config.toml
init = "normal"
lr_head = 0.00804
decay_shape = "sqrt"
dataset = "wikipedia_en"
MLP neurons of a small language model. Each row is named by its layer, matrix (up: input weights) and neuron, and shows model dimensions 64-127. Each number is 128 + 24 x the weight over its row's rms, rounded and kept within 0 to 255.
A block is one neuron, or neurons of one layer that tend to fire together. Before each block is what it responds to, as a language model described it from the Wikipedia text at the highest values.

Table header cells
L4.up146 [150 105 165 145 133 123 164 125  97 140 105 109 119  98 127 160 152 104 124 129 157 184 112 101 103 130 120 138 106  87 161 123 124  59 130  68 165 137 163 160 122 151 159 163  97 106 112 129 102 110 123 147 120 111 108 122 118 126  86 154 103 159  97 150]
L4.up266 [118  82 154 154 171 135 155 146 116 125 104 151 109  83 119 117 151 124 125 152 155 132 108 113 132 135 112 134 108 106 149 135 157 100 143  84 107 193 154 145 120 114 112 141 105  98 107 130 102 138 143 137 134 145 133 154 112 121 143 163 115 107 124 121]
L4.up571 [150 155 153 146 154 129 135 119 101 118 102 147 159 102 158 156 155 147 124  86 142 131  95  82  58 127 123 143  92  81 139 130 146 141 165 150 172 107 129 130  80 129 125 170 116 156  96 131 132 120 156 182 109 150 136 167 118  60 158 119 112 149 107 115]
L4.up603 [158 124 179 141 105 112 155 143 120 118 122 146 128 115 151 118 169 121  66 125 131 108 132  72 143 145 123 155 102 119 153 106 116 127 142 141 131 184 126 120 131 102 102 136 105  84 125  98  94 128 121 131 116  90 129 150 150 202 118 105 102 155 136 128]
L4.up754 [128  96 132 158 130  96 132 110 141 146 137 113 117 125 152 172 116 111 107 132 133 135 103 110  36  94 102 148  97 128 127 128  94 118 144 145 157 125 154 173 167 114 134 152 135 105  97 151 114 148 127 113 126 135 147 171 136 114 131 117 109 124 139 131]
L4.up768 [166 105 141 135 163 111 134 159 100 133 118 168  99  73 116 134 154 102 140 144 156  96 119 127  89 141  93 119 146 105 165 132 133 121 132  97 158 157 137 117 106 137 118 129 137 117 132 139 113  85 120 127 129  82 141 117 119 139 126 178 101 148 139  97]
L4.up860 [171 148 134 143 115 149 141 125 119 122 141 137 131 102 145 153 186 138 104 113 197 139  89 131 127 119 139 106  84 126 116 105 119 104 174 107 153 131 115 129 138 124 130 147 112 139 106 122 120 114 102 119 134 155  73 104 170 162 160 111 125 133  96 103]
L4.up924 [178 146 163 157 149  89 175 147  93 153  96 151 133 129 139 155 172 152  49 131 164 110 102 104 106 140 109 150 104 122 120 105 117 149 130 119 117 158 149 147 114 103 164  97 137  98  71  85 162 129  97 140 122 161 144 147 139 103  96 158 120 138 133 121]

Table header-row pipes
L5.up227 [159 130 119 133 144 155  94 140 120 143 151  92 135 129 119 115 144 134  98 138 141  93 144 138 119 166  64 116 100 117 159 141 147 115 165 144 127 154  92 146 124 122 115 143 102 131 113 146 111 114 120 139 115 194 158 120 122 152 142 107 125  54 127 117]
L5.up284 [169  89 126 143 143 168 126 162 150  98 114 154 172 130 113 139 138 158 120 130 171 124 118 140 135 136 116 118  97 100 125 121 151 108 116 138 145 142 100 159 133 134 153 155 113 135  98 125 155 124 142 142 156 164 134  94 103 116  80 119 123 137 146 174]
L5.up567 [130 149 172 153 137 127 140 119 112 162 104 112 124  53 159 117 157 111 119 166 170 120  89 120 138 144  71 144 107 102 174 118 147 148 148 117 106 165 131 150 111 104 123 161  81 146 126 135 142  65 135  94 122  97 123 116 111 130 165 113 104 102 106 137]
L5.up640 [107  99 145 112 129 136 167 154  73 120 128 108 130 132 131 115 133 173  96 147  89 113 147 194 131 154 142 124 127 104 132 116 128  96 136 125 112 104 145 135 135  92 123 136 123 117  97 149 135 143 108 155 103 131 117 106 124 158 110 107  92 128 150 138]
L5.up745 [134 144 137 154 124 122 156 124 125 147 157 128 156 147 164 152  94 140 101 124 151 111 139 118 102  93 121  70  83  95 124 131 131 100 159 148 110 105 103 142  94 147 132 177 147 119 105 108 130 126 132 137 132 130 145 136 127 152 142 166 108 125  88 145]
L5.up963 [138 117 150 111 144 180 150 126 127 112 120 160 132 109 142 150 142 132 106 141 158 117 130 112 154 114 105 136 133 101 141 113 146 119 134  73 138 162 106 133 118 123 131 133  80 132 126 138 123 120 109 115  94 140  95 104 105 141 141 141 138 145 134 150]
L5.up1012 [174 137 138 100 125  92 146 138 110  91 107 160 105 108  85 111 129 159  85 174 120 111 101 136 110 117 124 124 108  93 108 103 155 171 106 126 123 150 140 173  85 138 121 149 101 146 134 101 110 109 116 139 126 152  77  97 134 171 132 120 100 164 139 164]
L5.up1013 [133 135 136 131 115 175 131 155 100 156 107 145 124 105 158  84 142 152 144 162 110 102  69 137 100  90 134 153 104 115 155 135 169 114 111 139  76 165 124 160 121 124 137 131 124 155 140 111 119 129 129 148 155 172 129 152 110 136 100  91 118 133 130 111]

Year digits and mid-word pieces
L3.up871 [131 167 111 132 151 129  79 177 147 134 170 108 130 150 112 156  47  83  99 155  94 101 115 109 124 146  93 126 132 131 134  95 124 150 161 146 129 150 115 143 150  78 112 122  90 123 126  93 126  97 127 127 121 126 108 135 166 105 149 150 138 113 129 173]

Mid-name pieces, date numbers
L5.up59 [104 167  95 138 160  92 125 138 140  75 123 120 135 113  74 147 135 109 137 124 124 122 101 135 111 151 126 106 121 162  86  92 116 138 137 149 122 179 130 128 123 121 111 155 131 133 116 112 145 157 147 140  95 149 117 141 156 190 137 160 123 154 140 119]
L5.up71 [128 181  99 101 176 129 146 160 131 107 169 125 122 145 128 144 103 124 143 139 113  85  90 121 119 148 132 146 106 123 116 115 111 128 110 144 136 142 119 132 129 189 111 116 122 129 127 103 120 119 127  89  85 151 119 116 121 137 166  85 150 110 145 173]
L5.up296 [ 89 146 131 151 137 144 138 139 153 125 138  96 150 134 135 124  61  66 120 118 125 122 136 104  91  95 105 100 127 132 141 107 129 123 148 154 130 178 151  94 145 178 107 148 104  98 150 120 105 117 143 104 161 104 119 147 166 158 136 145  82 128 122 124]
L5.up355 [197 125 143 152 157 129 176 134 124 101 128 103 115 147 158 135  84 118 107 101 133 116 116 110  48 113 163 154 146  83 144 126 155 136 156 147 113 126 146 104 104 161 120 118 101 138 105 114 127 133  91  90 106 106 165 138 136 120 130 100 151 148 144 149]
L5.up423 [168 162 124  88 181  90 124 145 121 113 115 100 119 118 141 172 132 118 121 142 151  92 127 144 124 126  60 167 138 136 143  96 114 165 184 152 167 125 141 136 148 130 107 128 124 133 110 150 152  81 135 112 123 127 150  88 116 178 146  97  80 128 142 115]
L5.up551 [ 76 164 141 154 145 163 105 162 119 107 144  99 106 147 105 114 104  78 129 147 106  98 145 120 126 146 127 100 144 114 127 119  96 123  90 164 113 143 162 128 114 140  98 136 124 173  94  68 137 149 151 169 129 125 117 148 103 129 118 168 121 104 159 147]
L5.up651 [131 166  93 121 148 120 143 131 134 130 127 109 135 163  95 146 146 137 123 157 174 109 133 122 117 151 141 132 162 113 149 124  88 134 154  91 132 136 154 138 154 156  85 104 123 118 144 120 132 116 132 107  93 114 148 140 122 135 138 110 122 155 180 170]
L5.up1021 [133 128 132 161 129  97 135 151 134  89 159 114 152 180 117 180 112 114  97 115 155 169 141 126 148 122 103 111 146 125 130 102 118 128 165 119 116 117 130 135 147 169 109 114  84 152 122  82 102 102 143  65 104 117 156 135 133 135 130 108 111  97 132 128]

Next-item separators in lists
L5.up20 [156 148 146 107 156 135 131 114  89 110  86 118 134 106 163 160 105 116 139 156  79  90 170 156 100 128 130 117 141 116 121 140 126 153  91 123 143 140 171 118  70  99  81 145 133 143 115 115 109 124 101 123 126 145 153 163 138 169 129  92 121 131 108 152]
L5.up33 [122 120 145 156 163 130 147 142  96 129 116 132 129 163 111 142 103 144 131 156 111 102 124 155 104 133 123 103 164  90 111 160 155 136 167 123 135 145 169 137  71 150 132 139 162 160  83 148 129 145 155 126 104 145 138 126 140 129 121 116  98 132 149 144]
L5.up195 [182 120 127 128 145  94 120 125  92 135  85 159  99 132  90 138 148 115 102 165 129 123 120 121 147 124  91 110 140  98 124 165 160 120 171 127 133 138 163 154  75  70  98 125 118  84 120 135 121  87 116 154 106 174 152 112 133 123 126 135  64 120 100 121]
L5.up298 [139 111 129 104 115  76 130 136 128 117 120 145 119 119  97 145  93 130  89 148 133 126 145 148  80 147 112  97 168  99 151 148 165 145 133 166 139 150 157  96 102 157 104 145 134 104 117 118 133 146 103 147 127 158 121 133 129 173 131 129 100 151 149 137]
L5.up318 [161 126 119 115 142 110 139 110 138 119 130 104 126 134 102 106 117 111 100 156 134 114 154 131 130 129 115 102 111  22 128 158  80 124 121 141 132 122 187 141 118  81 125 157 120 140  70 125 104 127 103 135 145 148 162 146 118 117 142 103 127 160 124 126]
L5.up548 [ 99 148 157 107 120  97 171 109  78  97 127 148 112 146 125 137 112 113  92 154 130 129 157 174 150 146 132 144 153  79 143 165 161 145 145  88 117 126 151  97 136 153 117 152 150 154 106 121 142 125 130 133 134 140 138 122 156 144 114 126 101 123 119 124]
L5.up734 [169 160 125 142 131 151 118 129  99  49  88 146 109 136 143 195 121 168 131 177 142 110 149 144 114  94 116 106 127 109 145 142 137 132 109 140 138  90 168 101 129 124 105 161 123 133  90 157 123 128 130 134 117 138 132 128 118 125 115 105 131 100 128 128]
L5.up920 [115 132 128 136 119 116 165 110 128 153  97 134 132 111 120 139 101 108 129 120 155 137 130 138 143 129 128 144 109  75 111 128 132 105 147 101 124 144 145 123 141 147 111 134 128 117 120 164 103 139 149 105 121 152 103 160 141 127 130 142  92  89 134 146]

Before a number
L3.up360 [111  99 128 114 126 102 142 185 100 124 130 134 149 112 115 157 134 150 126  87 106 121  96 123  83 135 100 152 133  94 163 156 163 108 156 145 122 194 129 103  69  95 131 111 154 107 105 128 155 117  97 141 121 138 133 146 133 167 168 145 124  96 135 135]

Late table-header pipes
L3.up732 [123 123 154  75 148 127 112 127 129 105 137 139 197  63 192 122 145 146 137  85 141 160 120 108 163  96 134 149  91 117 125  65 123 119 110 104 159 151 131 129 123 132 135 138 111 122 106 154 112 119 140 122 114 166 110 185 108 122 187 145 132 101  77 124]

Space before years
L4.up112 [144 127 143 118  97 137 130 117 133 140 158 138 146 117 103 135 115 156  98 143 155 149 150 108 137 120 132 107 165 114 163 162 128 128 124 131 149 133 155 109 137 163 110 124  95 105 104 133 137  99 141 176 113 134 134 133 117  96 151 118 111 101 114 125]
L4.up359 [ 97  91 149 170 140 112 117 158 138 136 106 135 142 158 125 192  76  97 122  89 170 145 185 153 113 108 118  98 111 120 132 153 163 122 150 137 162  95 166 137 154 154 133 111 140 167  75 163 144  97 140 121 122 132 146 141 133  98 118 178 152 142  94 137]
L4.up388 [142 149 126 123 147 119 107 142 126 157 145 141 148 142 119 169  97  77 116 129 137 178 122 158 140 144 136 115 135  71 168  99 150 128 148 111 160 143 146 145 146 161 112  99 131 156  71 142 148 132 146 120 123 101 115 123 129 111 184  93 123 114 149 151]
L4.up587 [181 148 140 118 134 133  90 142 116 106 179 120 146 112 133 166 110 122 126 130 140  71 135 113 130 146 128 136 133 109 128 119 134 130  96 144 137 153 145 129 149 146  81 121 152 141 128 134 118 105 152 101 147 139 153 134 107 117 194 113 111 118 167 109]
L4.up609 [162 129 141 118 151  92 115 121 141 116  61 163 116 107 135 153 129 106 125 111 113  81 132 106 107 147 132 125 145  90 158 100 113 129 165 147 145 118 141 114 122 109 126 139 154 131  80 154 145 114  75 162  98 115 160 126 140 123 141 107 112 121 143 114]
L4.up841 [173 121 158 145 120 131 122 144  85 137 105 159  99  95 118 157 141 139 129 148 131 108 105  99 103 154 121 134 156 107 124 130 104 107 129 112 138 125 150 115  96 129  68 147 124 115 128 117 136 118  88 100 137 110 145 117 125 156 138 119  78 154 156 115]
L4.up866 [103 149 114 173 159 144 153 134 119 151 131 133 111 136 140 154 122 159 163 118 159 113 115 114 128 168 134  90 111  82 131  97 139 116 112 124 104 126 166  92 132 163 101 168 125 138  77 153  98  79 127  97  98 134 127 121 107 109 167 137 138 132 123 149]
L4.up896 [114 161 164 156 116 142 116 133 130 155 181 143 127 115 123 162 102 108 127 126 127 109 129 131 147 145 146 147 149  88 164 113 119 141 140 119 127 137 171 140 123 133 120 119 120 127  65 130  64 135 130 162  97  98 126 137 104 145 164 107 117  97 114 154]

Conjunction after comma
L4.up61 [133  99 134 130 119 105 131 151 138 136 139 135 134 135  68 171  92 118  93 112 134 146 139 102 106 119 106 129 155 116 140 148 123 140 119 104 131 183 129 136 117  79 112 154 128 110  89 131 140 171 141 141 122 159 128 157  98 136 160 114 129 100 104 113]
L4.up91 [184 129 149 129 148 141 123 156 115 100 109 168  83 150 116 127 147 137 133 159 141 107 161 104  80 120 107 131  99 143 141 159 135 120 103 157 122 146 141 145  75  84 108 138 135  64 102 154 147 102 117 147 112 131 152 134 139 117 121 134  91 140 150 130]
L4.up192 [131 111 128 136 181 129 108 134 131 133 117  97 129 165  96 100 137 113 107 139 116 136 168 119  78 141  79 129 120 124 135 110 160 137 137 152 116 151 146 142  78  87 111 131  82 118 120 135 124 174 144 146 134 134 155 141 128 119 153 116 126  86 106 138]
L4.up300 [139 144 131 165 185 116 152 137 118 106 119 117 124 125 116 145 146 137 114 157 148 135 205 125  76 192 102 143 139 123 157  98 138 120 118 119 100 114 175 115 104  95 102 153 138 149  73 155 140  99 135 159 133 105 149 106 111 126 124 130 126  88 141 131]
L4.up528 [ 99 105 102 139 141 123  67 130 107 123 116 105 134 160  81 169 119 156 108 123 120 107 190 136 110 128  76  74 111 106 157  97 159 126 150 131 121 112  92 117 126  98 137 151  85 103 112 130 140 139 168 122 114 116 134 138 103 173 115 136 126 123 122 133]
L4.up612 [147 124 104  82 105 121  73 142 141 126 136 121 111  69 160 186 101 118 115 167 117 109 123 116  97 188 117 133 134 115 157  95 131 131 139 114 124 151 157 122 102 132 156  90  97 125 122  92 138 139 120 104 133 123 138 144  98 109 214 183 110  96  90 127]
L4.up752 [152 114 125 143 151 156 171 108 126 141 100 138 129 142 114 119 113 119 125  99 142 140 179 118 100 102 138 111 101 106 174 106 142 131  99 130  95 143 177 139 139 120  96 152 148 132 106 116 168 166  98 121 159 149 121 140 120 126 140  83 102 121 122 123]
L4.up953 [136 108 128  94 126 123  83 118 151 121  78 124 139 148 124 159  84 137 114 154 127  89 170 169  82 160 106 130 142 119 176 132 125 130 155 121 100 117 133 137 124  78 124 132  94 131  70 142 135 175 158 151 128 137 123 146 133 118 120  91 133 111 147 154]

Mid-word name fragments
L4.up256 [113 131 111 154 126 164 160 140 145  97 146 118 150 135 131 167 147 136 133 129 189  83 119 124 157 142 155 121 128 137 115 149 158 142 146 114 154 139 150 113 147 165  52 157 140 123 111 162 111 138 159  87 125 170 146 164 148  83 135 122 134 116 115 119]
L4.up457 [125 147 152  74 158 170 143 150 141 134 169 103 161 149 119  99  94 111 178  82 108  92 140 150 138 106 120 126 173 119 113  94 104 128 164 160 156 168 100 117 121 101 150 125  98  99 127 124 139 119 162 170 118 113 126  99 165 156 135 162 127  93 111 112]
L4.up654 [151 103  84  81  89 118  83 124 133 128 145 123 142 123 132 157 120 143 141 136 130 125 115 133 125 134 165 120 153 137 108 150 153 157 150 132  90 131 114  89 156 133  93 110  96 136 106 163  97 137 155 161 141 112 112 164 126 152 204 120  93 127 147 144]
L4.up679 [133 159 143 129  95 144 149 148 109 101 156 113 173 155 102 160 127 176 157 132 110 103 134 111 137 140 108 130 139 141 117 141 102 135 121 125 111 106 163 118 115 143 106 101 113 155 116 172 120 138 137 141 106 123 186 184 139 135 137 132 119 109 108 145]
L4.up737 [143 155 166  90 155 142 145 144 105 134 163 140 138 144 117 141 124 104 117 117 164 145 139 161  88 146  89 143 160 121 159 125 106 134 146 142 143 123 168 145 151 130 142 103  42 124 142 104 126 127 120 116 120 152 111 194 149 118 126  97 121 154 145 113]
L4.up798 [124 133 156  95 172 139  70 154  96 103 150 122 171 129 122 136 177 102 141 128 108 178 146 125 139 131 140 137 131 117 159 121  91 151 112 163  85 136 107  92  98 159 105 132  79  83 118 144 132 127 142 124 119 132 107 195 131 156 151  63 126 104 158 129]
L4.up800 [169 143 191 122 133 126 143 174 124 115 147 126 164 154 117 126 134  99 129  99 158 163 138 143 153 153 127 153 161 140 111  94 143 141 127 148 121 152 104 114 118 131 106 125 103 125 152 143 116 139 173 102 151 136 132 118 167 154 126  98  95  87 132 111]
L4.up958 [129 173 140  76 136  80 138 139 131 160 125 130 156 135 107 130 139 115 188 141  93 143 113 129 130 189 148 129 148 146 102 121 160 164 132 179 112 123 116  95  95 168 139 139 104 123 154 134 110 114 139 132 170 136 116 155 131 133 112 145 124 142 142 149]

Space before year
L5.up54 [128 164 149 171 138 126 124 176 104 125  90 155 163 138 126 130 123 149 171 117 124 103  89 140 132 148 154 105 104 115 157  73  80 117  95 105 121 117 130 120 141 123 131 147 168 173 105 136 149  88 120 138  98 115 136  81 130  86 111 149 143 139 135 106]
L5.up371 [105 136 131 111 140 103 171 139 142 136 179  88 145 143 110 165 110 108 123 110 106 109 112 144 145 179 121 112 167 121 103 165 142 125  85 113 158 177 139 131 113 166  99 116 155 131 153 114 188 121 128 125 118  93 139 135 114 121 145 149 128 136 122 131]
L5.up375 [107 142 115 137 164 104 107 149 129 127 143 171 169 130 135 106  96 122 137 189 110 104 127 195  95 113 138 142 109 120 170 163 128 147 107 109 126 150 135  86 120 151 108 115 139 142 124 162 100 150 121 112 117 125 151 131 131 130 195 111 114  92 145 128]
L5.up443 [125 153 135 138 158 139 120 143 133 136 145  99 156 115  65 147 118 113 153 140 131 121 159 188 111 118 150 171  93 107 108 108 109 109 112 106 127 127 169 119 141 153 119 114 134 109 102 107 130 138 147 127 131 115 106  87  90 142 131 139 149  86 136 168]
L5.up719 [189 134 157 147 140 130  88 108 106 150 145 137 153 102 178 139 119  82  93 127 140 110 145 157 118 145 120  92 113  88 141 121 165 138 159 106 163 113 137 127 164  95 119 109 151 134  74 148 108 147 108  96 155 146  98 100  95 141 179 178 113  93 124 130]
L5.up868 [156 175 132 109 114  95 104 117 168 135 150 131 136 120 115 125 129 123 100 164 158 140 107 140 169 141  90 128 112 109 102 156 108 153 112 107 134 154 157 104 137 146  72 114 148 139 141 130 146 140 155  89 114  79 136  74 103 142 119 132 126  76 141 155]
L5.up891 [111 115 143 161 141 139 129 138 161 135 162 101 155 162 129 164 137 142 139 155 122 126 133 173 121 108 167  86 125 105 128 109 127 117 125 134 150 144 147 130 158 151 114 179 111 160 113 135 112 110 152  98  96 138 124 126 104 101 159 147 161 112  95 162]
L5.up1002 [109 113 110 134  95 138 127 128 123 124 153 101 169 100 126 182 109 103 124 108 126 167 169 162 140 156 136 132 159 105 160 133  93 153 162 124 117 123 151  94  99 143 127 138  76  95 136 122 135 126 147 137 114 133 147 163 132 115 134 106 138 101 120 188]